MLP neurons of a small language model. Each row is named by its layer, matrix (gate and up: input weights) and neuron, and shows model dimensions 288-383. Each number is 128 + 24 x the weight over its row's rms, rounded and kept within 0 to 255. Numbers have three digits each. A neuron's up and down rows have the sign that makes its largest values positive.
Before each neuron's rows, "fires in" lists the words (lower case) most often at its 100 highest values on Wikipedia text that the model never trained on. A number after a token or word is its count.

fires in: "after" 47, "have" 28, "in" 5, "had" 4, "having" 4
L3.gate405:089143131137133170169127110100147143116119127139096150055113125171099182101086134083116162103135137114143142144120126126161132145122115084155124141142139118127138147138137124133073141155149122138121109117153112104129169139132134162151139139094107134112142135151144105106082098113117158113
L3.up405:170126155124125077138141136137110130117123136150094130143202119136161156107154112087115215114058109134138119139115140114099139139152123102132121121149126155128142092144135124139119103172145128141169133134101141147137117116113089123157117133151164160137162131149120128144057115105090089117

fires in: "a" 77
L3.gate472:131152192140080100137128137108163086143112150143127113164153097097148114156171159133127111132165157156159112125147117138110095102140142141120160140105168091105169077108120084156139159145145150154104135173137124130150146096096104118129141162134131160117145097111152142153114110143103126141
L3.up472:155138140159093122134130137095136105115115136088142123082201114108090138113103148091114132099126082154126102101170132144105120123102144164154123111125149126075085102078085134173111115152076136151129139112140096158121124107120116126133110146111158153157128122134132127145093135108111172130

fires in: "for" 55, "on" 20, "in" 13
L2.gate720:153117156113159111117114159110119122110123140090151143160066122165126159095099138133158150144095194115152121127151147118124068085098129119127119135099114098118116144116145159159141098177139153147109109148113114129141125108102145157112090135120093126087135133139129140131118084147104126137
L2.up720:136156089151106122109112129137127187083156127177094135111121143110124076139119151139148136171144132149134141128144148138105057133136133169125132116132135112119130098107150093097108134106161114139059087135122136121161121123114154143094097109121100145139117164147153112130162100153116152110

fires in: "which" 96
L3.gate603:155106104155071088120133076148167118147116106119154181107178174081125111103142148140135127137169141103079140113088107132104097099131133129134107115134102107114155110166100121144104132127092142147122156136129123120119134129117137149153111103149133132122137179157135100133122166127112118146
L3.up603:141155116106112099090115107157083180176140122116137153166103127084111148123148084134103123159162125164139136137092143120119087117105126131116159120155151105150148105131130130109095149098122149164119138094117134151133135119102125128094139114132128153106125145167106136146147148116114114094

fires in: "his" 14, "their" 12, "its" 12, "s" 10, "that" 9
L3.gate513:142121122115130108113126163122118130147093148153123106161090133146128161118123122101142119158140078116143155113104100140088130140123080118147116087134122128159135102138110154168164175152137146115159111182092133144162141157115162103136163171131132148138124181087097150128168107165119122113
L3.up513:140126102135148094113127157136142160142111116115127139122115143116142124147155149116105134172110128150124150113110138125110111152165111141135103143141119120119140078123148097148159143126152098201154150180089125179116127109149149093132094103120172154118134145121115186158131109168109127115

fires in: "that" 48, "which" 23, "also" 7, "and" 6
L10.gate753:142153098088160111095168108120144141157097155138098114174145121143120148125131127092115093119099127192188117085126124163127126151156156094117122100118157111118168131137125151151124126136119097139118160147077153089149132101126139112100107107118170131114114114151087154129104163182122142153
L10.up753:100120118181117158153122128099156110173143145114109140153151126149111108095115130140119147147147154078121125097119111123148085156210109136117109136156107133152132121150133115076150118145133095128102111146186160105116130085127115098139111160113119138122114146073115140131123104170158132146

fires in: "of" 40, "at" 22, "in" 15, "near" 8, "w" 4
L2.gate882:132135151138104119161173170133087104113193128106123112177120130111132132133152130114141136127123123153097108140129133122119127175094133150139154130133104156106147153097131137109099085117118065127112129109094172163174118105118111104152128126150153161115123158102125088126155132099168113087
L2.up882:129104166120112138116134154143126139086140119131127160130117101147156159115162163121112081113143171183130125141170125107133163128072148095114152111135114133144153165113136108171125080076126126126104137128144156168120108093096145114173164095126159161118131192080104125102130110116140142155

fires in: "took" 30, "in" 15, "take" 11, "takes" 8, "taking" 6, "reached" 5
L2.gate547:124108148137165115151170104131155142136134128103125113134165143140151087130137108101137123103112157121137147118145151115118094130105128124151126114157101134137111145106146159134149129088116149131156150140140123157149134112083148127148126148158167136109130155078100125196086101134171093102
L2.up547:160153121119136114148135091141143144138134169129109156155117151141144092089140132139141113107107141137111087118142116104133143132125111151133107123149116138158132181047138117096163142111105102144116119169106124108147187107118159134119124146120091133098129135130098125130144101131128137155

fires in: "new" 72, "high" 6, "quantum" 4
L5.gate806:054144182090117103132124096113100136122093121144120108145159145113069106141106121089179175089115126104145162135138108101091137100146122128125082100118124132154135161133121184166081082040152132155156112136084128168169134116164190100094150121112133153101175136140070135118164103136139103100
L5.up806:143116135143111104133109141130142114121162097129141097113056093147176136109201123146139068161153105126102103141138147115158143142104127159124099152135143135099113074130117109120106145115117147165140151142153139163145133111127091137131111133143171080111120182075140157146137112156045154177

fires in: "and" 98
L4.gate762:135142174139137138145184125112117159120117164121102127090173147112138128113123120122075136137131070106127124138103168102119145139138134132151157100117155145092127073109117183158138171123135134137111170118102163145122151112137156090171153129136127158173128142090127132140096129145155117144
L4.up762:128099123144146091159089124087158156154134129138163169142085121144122150163115147154136147142121155131089099181123125102100114119083142121147120075156123091115190101109128095125120097109142093154124127089131116115116164125124107130111153132136128115122144125145132135140116135140145115149

fires in: "which" 45, "who" 23, "what" 5, "it" 4, "you" 4, "sheela" 4
L2.gate165:099112129156125136124125149121130108120135112111187114140129132167133120166114137122173128157129169102125123148155122092121166118126113136148114119116117125165165139147124146116150151094089134160133148132133172130152099137093125155135083162164156148094126138087114108120134127133134100106
L2.up165:093109151176128131112126134081119121134098121150144148125128103157134148152095139108139126145148120142126164197119119119111142133128133100110131109135112161118172100167109151116172152106127163138174131127102153181121138128132140100130121154116168146091135162152071140120139149134121101144

fires in: "no" 17, "jr" 10, "a" 8, "mr" 7, "e" 5, "vs" 5
L12.gate163:135135135106084139132134104158121160120123107154152084124108152165095146144142163135119130110143093084144140128110127134135139146146089129144098068127147152129104085164151128126116120102162098128116123105087098123137152151134117163139102148136113119111096120123173109117139131141146126124
L12.up163:115143139110115137093136104140110160134128151144142130139133144086109085135117135122141160162116132089139115148146139157136114115140109135140139127116117128107121122130139132184132108129143104177126096133152096122149158172128124150160134164135105129106126123125139107113132141127142149165

fires in: "of" 45, "from" 36, "with" 11
L4.gate768:158091127128142178120112118156118151136107170146104140133151133158092129138119105111098115143120096135122131100138154106144124144121176106118089142116156164175138130135121115144134100111129120127149099154156176110152138161097092088132117120155075137190124140091099097113153081095106148153
L4.up768:161156159119126111083116147178134142139161136119165095130147167119062144154116101135132147137122134131167119137113125137107104161122148112155145090111120155141142091114141123109098109148153125150130132136176099152120153192112093108198102100126123146085119132138146133153155135126135119137

fires in: "de" 30, "of" 22, "died" 10, "in" 5
L5.gate98:107175102170164150116087103127167136139115114112139134147129130149125133102128169155113149151151139137102143124161114143139107142142129134135131139087158122119169127164094087196106131095180143104143130128127119060088148121112116149158145137162167133184126151128136138136136155095135161164
L5.up98:124127112156136115163099169123152104161099117104157152143101140127149161127139088125133097127141086128171133186160130150125079148132143110107143162154141149124152167097164137108126133129139126102121105129165138093196096127153131106143146134133081090116120106119117146081150141134156184138

fires in: "in" 40, "to" 8, "of" 5, "1973" 4, "with" 4
L3.gate362:079127105125145146150126120106132064144099121150093150129111114100154128132117107147109154116150144148097133136112121121174126178116120112101094138140127147117082130100117114166096123131157121152144114108119166134129112129107128105170118151127115096145084140172120107156139136092145097113
L3.up362:135114155118138100150125131115106143168172093105143098116112098141097153148157120127101132137152181094073086131132152104112128107092149130145129132112099121116108176100083120166124107136130156147136129101121124138124128105096121129129153121116132153165150107134151145145100140099148133118

fires in: "and" 99
L2.gate923:109123083150112171118158108087137116176150155103105130161132153108140160171139129090157127114122168092123082138099134147093132124120126111115107131178153122120087121100098111146089153124147117114104145138123152128124162138131126141113125069132149154149144142138159153114117179093118136142
L2.up923:107141112113182106067151179109168160123088136114146144123092107108111108133141137160135151148142144136113106097068164168119130158163135098153122134132155149159166126098134134130161154123165123108146132119111142112130159164121123117112158110122127125095107137106144098180097136110132117166

fires in: "has" 72, "have" 23
L5.gate696:118096119104126135103138131165107166130119129138151108146137130132143163131127139157128115121127108094105103149135155193140093140134146121116118196134105086115152107080133154110179126097119158125187125142152142171104145139125102121113154128155139133125151107127118153122112162138163121085
L5.up696:108095126113102105120103120093126110192147135169104124136124129155130122156109113101112103127134121083124113141132119150099116120099097143107161085119106166146125137117172114099063111164138145092085090095153137088142115092105113100124110119136125131112148135127131113130147158125099142093

fires in: "its" 48, "s" 26, "their" 9
L6.gate643:135152133171138129119092122127125122122138144144105160126099138144089139149132121113125133127121138133182101156134153093085148131114102104123152142109104101116161133166079132173096094096131147089128156161101156125155166151107122105115149159127143100121132145134112118143145084127130164149
L6.up643:155143127151129153120110169098127158157082133083142076085129119155133140147102112131092143124162120128139139127120104165110148116137127122099127122180110167148150134153166095131126140132128135125127122168121166130121149119138126071120173152115138098148157140162135124153110113119088112152

fires in: "s" 45, "have" 8, "had" 5, "de" 4, "ofakim" 4
L3.gate256:116086139144134120119129158099124096117094108107125088105150119153137176095108138151171127145121136132130138147158112132127102163080112114128076101125114119112154135153160091093078117166121130182138155131120122126106125151096103118100142107100140141134165165111134146146088132090138172135
L3.up256:115078119136120144142162162128114119106113146162053158149135115137141136128144137118144105153082090150114110166131141183127084135134141153081116144169123142173084133109110115151139112145137153119091167152151099128125177094083112125166112121112138115168089129142097112091142104139120145105

fires in: "that" 13, "was" 12, "who" 9, "which" 9, "building" 7, "s" 5
L4.gate740:114165153108145134146127171083137093182125130104122107128150132106142120112164162118140133173144093158137104127158155132069144153135144133159134092156114134166130131137104076150145153188127173182116128120108137105133132089115123105126128150099201155101157119140106171149132104128179114122
L4.up740:094175102101151161132150112123115148145123144092150143147093150085102166158141099148123145133165114178115133132105161085130113131179110144154111089158118146136122095160161100147145116134151173121136137069156148122091155144143128085106115158123090137142142146154107135190117084103127135109

fires in: "when" 39, "which" 11, "while" 11, "where" 7, "whom" 4, "he" 4
L6.gate62:117118119143140139129136123134113080088107159154130145115140125104093103094139127189157116155136141170148076118107161140118126181170137136100085130134127148123177123116122108129126125164182154107102152167153121144102148147112113133110112145127164162135150139172104171133120148129116099173
L6.up62:132116154108129196095116104109095183125144112100134129156174113093120141116126155120079152146135100112151090092117126125111087102151133125116141145142148111160139110153113042124119134095142118142139120133179078147138155147084078166123130154121178187127136127141128154126109105108126123144

fires in: "had" 51, "has" 13
L5.gate759:138154124114127140125076130128115111119084156123115130174068136158091141137119105128144137134117137151172188140108107119175123110121137137174141121145115086148115133133136107066151171118171147138154139154152148127186063102087158116122134132162167134164154097084135136140159124154097176108
L5.up759:129142106115134136174127146103149171119114114121107098144123138171161125105122123157140124082097122129131110088167117125181136119094101149131107114177113124121104152095095141116112104137199122099159142124150115102112178127154156113135109120077097167153121116139124104134109111126124124148

fires in: "for" 79, "the" 5
L5.gate46:146116093127176132091157089129125136085148080140158136121125113102126174106100092133182140126106110136153139132135148093102114077141155136141134138119108095126165147142126124187160149119123118153109136125095144154136098139102130157118115138135125162111137132152145126166138137152143115118
L5.up46:118105118182172124133086151155079162097144150119125131127096111125139130139145114128158188145135133154122130142126136122110142153129105127143119144142155133127101147137134116152152134130170164122127110121171112174105160164125152137135118143146104098160149116110157093127120114153117142119

fires in: "was" 39, "is" 25, "been" 5, "became" 5, "and" 4, "being" 4
L4.gate717:146143106132126109135141119103057139173113130109126087108141173087191106106123129095161118100138133071139095128141057139092125099148098125102094139179086141110124120129119072123114092118123125086110130129116091126142109131165168116114114170127144119111118137102140139173108083133143137184
L4.up717:173138158093152133130134130091124123140070126192109142200112142137114124155124108138113135125128104107113125163054159145120148130120157108167148122138163121098110174137119120168115135122150121148098130162132100087158139110108112132112148125100118120141142103134115143098141119114162143108

fires in: "to" 22, "not" 17, "would" 8, "that" 6
L4.gate909:139131135162055140128147086204125148143143175155109139114153111150073125117134108108092085161099159142113132090149117136152130111102147145128090097105115079133137162082089108087134146129123151163176162148140113152111139116116080127118114119150127135163105119159140105132124120093152141128
L4.up909:111083156135125137122128129133123133108147136151122162101130121169111121101110114151119146140111121137172121108126149119091157132103162142186095094133119125166147147175092119120166087121112150154136148118129161127112154115136090083140140099132116161100104090127124124127160131106134138131

fires in: "a" 77, "an" 13
L5.gate974:163097151117112104092105107129113112093192119113131154108119083153094146148142109098119125124135134130137145131108131098132103102118117120148140120100111143161109148146141152132119117123132099128143128090174117123109102107147175097112112101115133094177071100145140143093157139097098123119
L5.up974:118107122094099120109123105124132173111129169135122128077146104137127162115109100090114121172124120118121095122096134159093110114159158102159101125110183127156157130152091157159102153076125160105116144104163127132180086107137149163167118136122121149121139129100177119112166087155137153110

fires in: "a" 22, "carolina" 8, "mathrm" 7, "some" 5, "0" 4, "any" 4
L3.gate522:093146127109141124156148095143102138148178151077147169098120142153100115114159126082117128098130140160124122144117126136119092086158156155161119138144131138107142100142053092171132153155133142135117170093102143126086126120123131112133119100151115187106123167142123116107113136133128109108
L3.up522:129132089119108151098116143174119138109111077145133094074145141084118177098102156112078127136140159126122123129154100141123117111110120145149105100133159083093146119122110122161130159124145144132080150146147124125159134128104134181111093110138135138129139130133119134086104111163113169118

fires in: "the" 24, "she" 9, "he" 7, "it" 6, "they" 5, "lunsford" 5
L4.gate256:134070130130146106097101106126174118160147102102125127132140117098123093128102141115128110081124125125150144144104148136159105181128180116150074073139161094087164144152143152140128082127132125161151126137124172179157139094106135100163135110128142122093166152134145127113144181150131119135
L4.up256:108093122116136163116114150110140124098113137145190144141159121101153104139136111112130118114105143126100156102100111144092113146138143130159111120115166111125167126135079133145133074114133132151145135087118135145145116156082168109171156169132184163126138140166160163118143104120105130112

fires in: "by" 43, "to" 42, "of" 14
L3.gate134:121139171158149119124106098162125109135142139149164128129138137109097145111142162140124183084161106118127181119147158132116129150137095151142112132132138101128097140165138133176164131159154143112107123146095116155097137152104134131110108113142137094126118105112108092132145111124112146141
L3.up134:148151193154147117111104119172140101152130141180138164143153132149093146114131139099140155093126127122125147130115131168137135174106139175162133170110152123108106132082117124186174111098148171166140147161101101123136150180139148104090129139140121139154127138168129081154120136097115151074

fires in: "in" 22, "under" 14, "the" 8, "following" 5, "during" 5, "taking" 4
L7.gate638:096114153179123160107161114136168108121134132120143145151123150168119107186111108126140107159125143138153153120123180140166151193122107150100130148123103120101145138118113163152149137157101156105151085121146046085107144102118120134139101146160153143099082115156087139115085132089167139099
L7.up638:140115175125139136154159128173159113135177149165098169155167114158110131162130133150144103141141134139118166086120163119122119146144141156166117152156130125113128146104124111158149125161076073128121155131088119122166135166140115129162086162102128118111115094119111141139157108123140148125

fires in: "as" 64, "and" 12, "but" 10, "because" 4, "where" 4
L5.gate40:122086103122127081118069105124158160140141162164147087119140147146112145112157113096149115114145145095113153116099111132090138113138126144131106148133104140134116086122099120128121130164152106170160154136132103097169104134102174115159158114181163140115116131114070127136163154120110184120
L5.up40:117121140162105159152115174085160133141144078150128164147157134126108120153128118172140141120176131141122125107112093161095144121167169145122099130137152121105128117121123096136096120136145109116114164104107092153185096146118173111094117147108143151114136136165106104132119150141158150176

fires in: "the" 26, "a" 13, "november" 6, "one" 5
L6.gate467:133116112107140151137096133139100124097143125158119104093125142124166134139106117128099129127144138114076132125108093122081092114149115134155153110119105129102113154119152147126113126121109147161115137149163127100155081118070110150150136129152072141089151115138149130188137126095165081126
L6.up467:155134125083109097116120132121085130149110097173151055137175140094133129132160150125115131131144126162123085086120110115120152159090124119107123133161115135108121116109159087129113153138104118109120146117172125125155104116130117154161106132107068128089168157122107145200161085099161097126

fires in: "until" 28, "for" 8, "when" 8, "in" 7, "by" 6, "russian" 5
L3.gate602:159147142149148130185152162089144100125162130196114108114129136163145140157172122114073133142136105151145111138127101133135146108101187123137136151115134125126177135151120130129139125118088139168115111086091119103121145146128110158159113129110144163143136148117100126170133150122115097110
L3.up602:152089157168145160122145175131171113103155107170146113136099168073149156136107100108101154111137123115147108094125106126136131122166146129162126149127158081141176155155110139141096138120083155138133099100128109122131145150171131176145136150139133130127117129155093137115145124105114130135

fires in: "was" 58, "had" 16, "is" 9, "has" 9
L4.gate947:130130113141134150149109170144122113105099168098146136116091122136143136120113126138129110114104136123141125092165088137123082086131114146150115067104113119137146102153114091102163120119137106131098123126110134132121119076103134084139143146167138122184168137125163155107103142133105154161
L4.up947:175135133098110133121118086129157153101101147104122136149133139158109138105148155138099124118104135102130099125132117116093130073136162135115142113158130101112122113146124105100128090157132165125134138124145130137164129075146108102085126155143129157164150133129130126124143117089121133129

fires in: "of" 30, "on" 17, "in" 7, "areas" 6, "the" 4
L3.gate940:153128150152143126134152150133119131106172157102154158101089161122168147160123094084143148116130090136115134094119106131110092182110131139158119113133139145145083096125149104075118113113122116156163126114127159127101126119052115109104132110109141159121174115153097129130137079082136129115
L3.up940:085110091117163122139150136136150126129139089102116161099119147124128127115174161106114119113143138155093137085143118104092151134157161116138137106145118144125146173163119113119116111086109109128153070079137112136114088099109104158166112091093111133135142152120103136114155139104121107131

fires in: "a" 37, "new" 13, "young" 13, "the" 4
L3.gate663:136116132131060147107107097121179116129115166107142091117127100110124160099127122116121131120089068084100128171144123151137150140152101100136125111128098127065103170186127129097094172140130144140145102134087155097109095151153111126129155089127147113149114115126121106125111115116111109149
L3.up663:085120087109120157135108087114127155166193155136112142130136133141136129171114097087113165123089118099101184134127164123132114083178137153168105122096144123150148121102109099119110140088133156110105146160134134153091100113146157104092177108137149135090112149076174107171160106140141093102

fires in: "and" 72, "not" 13, "t" 8
L2.gate348:137111121118120155155111128133157153167117116170119163122103128146126166092147129133103118102104111112117176082141167115088123154095099085100156126130111124113115117133085135108158126114146173138130079103190121166112134169106095146133126134124133104188148099117119140103133131084177096140
L2.up348:130091160121114146137100121165132205110110102094106104100135127197110099133134119093149116141176159136161111140094137119154128152096143100152152122146129126142135146119130177095127095119122104130111142131169133152101156155101100144116169135150086141112148074130148121126115167108177159150

fires in: "of" 26, "their" 17, "for" 12, "his" 6, "her" 6, "its" 4
L3.gate24:161115124127125142105094110110132138108137154137114163108081095091109088134073153124098118116152066142147138121147124126070105185142131127147132133134121125108092116112125133144069145129130121091099175148144127153147152140123136151130107147105141106129071175108129122146129128123131144139
L3.up24:092123120146175113163112172110140120134124139181112135154141153100138124089134155144128129130128081124176176157142104115123095165137160136162138129129093145138126143128143145121121148096140109161107177076126146148154148131123141115155141092134103124145106139120114064143111104094137163112

fires in: "by" 19, "in" 14, "for" 13, "of" 13, "to" 9, "the" 4
L3.gate1020:120133152138134153108145109146074144132182140099112152155117100122113151133101105160137136144092088136140110102115182091132093166142136107172115114177158134132150103171138115133131193133111135162159122112103136218117121115109161132113129150143174139135168132093111123107124105166149157102
L3.up1020:142183158141116129110124169134114139098137171117124182166099111161098139100158086153119142172139111132141149141094138116116132158123141151156117124156160116102117117149118117168126163093162124192089112096096133134147098154149113129126135117139131133116102145098127113118120133125129136143

fires in: "was" 26, "a" 25, "an" 9, "s" 9, "improvement" 4
L2.gate830:103145142146206134146130149124147140154172162150162124124144137093099135133140140099125111112116112109122115128079112155126130100157079135150154086113133152108157086119116058174176099139125144147114114098130113156171148121143108126125172123123135137127133146100145165143147141113124127131
L2.up830:123106105104126115092132110118138099140142118125182127147122110077117120121083130157130142107138128146136086099137147143128119106168102125115096094112121114117100084122135098139151096164121113135126099130127158138110116088108137130129083116105120107114122128105117107132086143176111131112

fires in: "that" 30, "what" 16, "the" 13, "which" 10, "he" 8, "it" 5
L3.gate915:092130120164118132113108076128114103148125188135163151150118124128109096153091152151160113109173083108165138103098093164085159138124137103161129151120120178164170117169163098154126116138104129145117125121111141138167143112108134155140108104144092146120115135134100108114121160154106099149
L3.up915:104149100148142101106081112110137105097151176124174183135086091122098155122169097121150147124149117149113133165070133134094119148139115096114115113099107148178156124149184149159111136104111131146143154112141162163172176073107109145168184137129111151108128142160089106117125128136073163151

fires in: "a" 46, "two" 7, "of" 4, "the" 4, "featured" 4, "an" 4
L5.gate87:129129087150126151170147131073126098132147169132114116110143138143071136140138079100144121159135102108102097107137114140111161116094103134114143164155134126093083153081083111168152082052130098105165136155134131096114147140139123111149130160113093146101109112166142128184102114146166097132
L5.up87:182121117132088120128128132122141146117095095131100122120152078151152136133158143120098104162135111169125139139085108131126156106140105145082105118118128122109116127136111134161153130106078116159110082099128111104126094103150137116152087116123138148142091148122170120155170108135120096145

fires in: "took" 24, "of" 12, "takes" 9, "taking" 6, "take" 4, "for" 4
L5.gate819:122128171120126150162150154118182115061115102106135136140143138106125149152124133131130117128164080217124135147126148114118094181144135140098155151142140125139107136134151114176108114143160093137124102104138140142091107121128131096127126119127102144088132118101124118165097152104097174140
L5.up819:140165110133136129142057158134152097098141120144160146145118148131146119142132159116120109170135149152109144148122147191128119140140107109098137177133111116105152106137167097146101160089125161147129191107124094130132156152121135134119094161146106118111134115094151129132151140137117166113

fires in: "and" 86, "km" 9
L3.gate560:166145090116157148176140140146163120128103104138100118114099162106136170141125154162162109098116122137128110153158144161137097165201116141112092144124091122151104117103153145131147116086111116099179125134115128142152119083108148122155114123111144144122158153137110122160122139118128120103
L3.up560:155112162092156102157125152109161156133152127105147139152102133110102116138102103166154136135129123106111084131111126178126127158165138124158148151119172122120160118141153130134134100121143125106115158158108118127170161133099164145113151131134162155140108110137139129106141099151118145173

fires in: "s" 22, "a" 16, "e" 9, "academia" 6, "g" 4
L6.gate823:117136059102107136174173117138115101123172132166157151163080113133128156147124126121103156118150143155148095083093133120129149106123148116110179141106154088136108146089137102179122104154146125141157113132127112110098137117143136131138107109140129119140089149150147146131120135140142087118
L6.up823:113107109139112117135175135095118140107127117128058178103105117103140143128111112100071144098098095142112130114104100139119143169096167107117150156107145131136127104111126177149111099149096153104140091141158126159171113108151126121118091140139119116157144139123133118130170114166139143165

fires in: "of" 42, "usos" 5, "royal" 4
L2.gate225:129129109109094126152120112150139154116142158105181133101106145122097187094107118113107105132133143159079115110119119147119133094139125120132106162101175100111132123144121127105117162124132076128135113135107122135152161106130119128106128150106116083117164085133126129119140113133122157112
L2.up225:087100128195101113129148147108112135120120151106126107126150161167152122142144140177158144110155155177073115100142102119118140132149161166110122135123116076123127133104139106151125133152105135090149143159097100147178125070128076110177086193137151138129108112155114120139111100148117133111

fires in: "of" 22, "on" 10, "from" 10, "in" 8, "for" 5, "with" 4
L10.gate552:191140116156181136163121120139130142128137103121126116098097114176133145085113130148113108136191117116090130151113120132127147117182192140141148129090157114113087074156112130130159135145165147118128116115120116130152153110140116153117181114181134168135160141091148117116138099165158093163
L10.up552:170152103147140086143109102134133151139166178117127091094107113119137155136151117145100133140131171141091159131140132141118106108130141116118152121094115126137179145109109125124075105084116149121168141165143131155094089126151112113132079145121153141154127095149144134139143090124122099108

fires in: "to" 54, "of" 8, "than" 4, "from" 4
L10.gate239:152141151098096082082110140119199162151130162141098131101122196116063107107107111165130129133118148169095109135160153143144116093154107134131145140057152117131121151149118112154113134154117168142150111143151143149131157111171120185129160139161141114116122106198107107126176125182057124146
L10.up239:107112115129153128125122118083157125172163163123122151129178178110084124106131129124112157127111138125094089127112143105096178115137159156138126103105185127136130093094111130124101135131121145091129127164098103129126118066118089086123100157118144107152178125158115108158108094109114132128

fires in: "to" 52, "of" 19, "by" 9, "in" 7
L3.gate997:154158124122126139125129109143152095165127105145149110137132102094124129142131118102134147135157107127110130147102134135102115129112141090138139137153158141168125108124120140149103091109116181168107129144110088076133111128127108078105111130117135109152088083102175171105109146144086152141
L3.up997:128121106121117130128154157113145159154137137068126112111080130065158123160155100123124147160142138107143147144142137155118112123118190151140138122133109127120148088122173180105160139109139094092138127131126088117134169123134154131127099125155125115193147078061134153157151144135146157123

fires in: "of" 35, "festival" 7, "temples" 5, "from" 4, "temple" 4
L3.gate657:144136135142147142111100081141132120156101123144114137134085103123133138100167125130133157138141109134110157124097084124161170165147102106107138080086130142125149155118129061100086103120130154136151143147119140138147115148129123141148167142146111149133124129120132126139121079087126134188
L3.up657:139122135099091161121147130114143138126152117106116109156089151122109142166178121155107151082097124076113125121101144145107125126165110103120119145126095152144136154138135127138159130139163131145151139138116089119125160162168145089134107149118129162152094100120112088157177139153144094117

fires in: "the" 94
L2.gate333:112184103127122109170090161115147118127144148109125094112135164152170145125101153140105137145178117144144140138122115134122127131119105205105112120120148156092137123178110165164143124122135138127120158198131155134114122143107093127099091159160133163130161161146115138121117116106104086109
L2.up333:125115117142133073150100113127162117167172124140128094107128139151139135120132105116093154126130142131132113129127127148118143148144128101114126110098154123147145122165121112161130106133176147111123184198151096106123116131141089126102099178129135174126145145145107118117145116126085095113

fires in: "in" 45, "on" 26, "at" 13
L3.gate589:164127090177157118141125140152139121083130132114154157106117131119114084126135141138073154129168139129120081116147161146135124134107129132097143112135123123162112157132194093127108081131091121133093094136151111140135127172084129130115141122079155144090062139145101144092112098092131159120
L3.up589:147107163153146077093114173112146109114172137115124132084137139133121103145134122132114129154125158121176104108134120111156155131126179123152163104118169088139108108120182109118155090096133116087108095125106104141142150159116109118132087097076150167109067119074124127108120128104140157145

fires in: "and" 84, "or" 9, "etc" 5
L7.gate771:136128157149176095143146140116111152139075126105105096106145146173112165146094104089106115107131076091121092123093147168067125105135157114182120119135162134137183099130140125123112137140132102086104129105140133134116164151174143111124148116161129139118096120131114155146086110144163150148
L7.up771:126114164120152119141121099086133171146099109104142142164167169107125160130107147131104107125135108106123089139116150132087169134115142110154140137144124148134118119156129144094092181109180114125107119083148189130099132079161148081140127128108167125143103134128127142131091154175154155152

fires in: "to" 85, "would" 13
L5.gate533:108166168096136093131136148138096105146090144123129113157127181134125155096120107104124124122106123110127172045140077146095110143110142141148108107141144150106143075132120150164167108142144122104128104155111141149124123151128136119101114097131107153150098120128139144118152112120131142114
L5.up533:105147162125128121122122124159102081169149164142111082167143160146113174136138108096126160110121133140153141152110117130162106135122131171154142160101121126137138159156144134140199133104125141151150114123112147126085120183108132114127108146108124092092110159131151114116118136121140153140

fires in: "the" 56, "its" 8
L3.gate572:120098140121148109098144104117158140107152147144123082126161129134140144100115145106133158107124179109122072109107119135168147157164103161133110150103159116110136139158100099141136116118128194139124162163150114134157100134083106112079154177127122131123141137109140093114124148152076127103
L3.up572:115134092139154133138120093128151102114107105122132119100167105116143112147174181105107173105090106141119131183152123129154124116175134080127094125091126119123134128114102121123126127134112153170121174089134138098134119158112105155119167164128146103134143110090118091138143171098107105114

fires in: "he" 81, "who" 14
L5.gate25:088129162093170164153153125092151140126121132127135143107158112127112121149130144158124120122075145119134103142153146099150111147137097128146129152161176119095089108148112148142129096156181122129151155144122159137116123168112166126150130143119158123141125094147134144079123138122114126161
L5.up25:097133178132118138138131111110134107118086133160131139171133118170149151161143150144091107117124147145188125106118143147144122133127149126166106124131120119136123107150134141159193106112146087169154160135153129133123138140124126121194130130099123177080153138166121141100140131084110115198

fires in: "for" 86, "best" 7
L4.gate764:118105149129155087139101118117124120100162148173088111116131173109099144105159137138100164157165099124129140114147134144130087108123109150138145114118120137153157139172164098148117100148119136118106118103127127141110108145172105120127109159142123106125097129097125148172151127116098135163
L4.up764:134096132155119107154105166107084117147145115143144136118137165081126144079168146140142107103127123146124127132169152167147102106149157155152129096116093146101163111140159134163129125125101116105152140130111118123155143163147116137132082145155089139098132140135106126163080127125136107131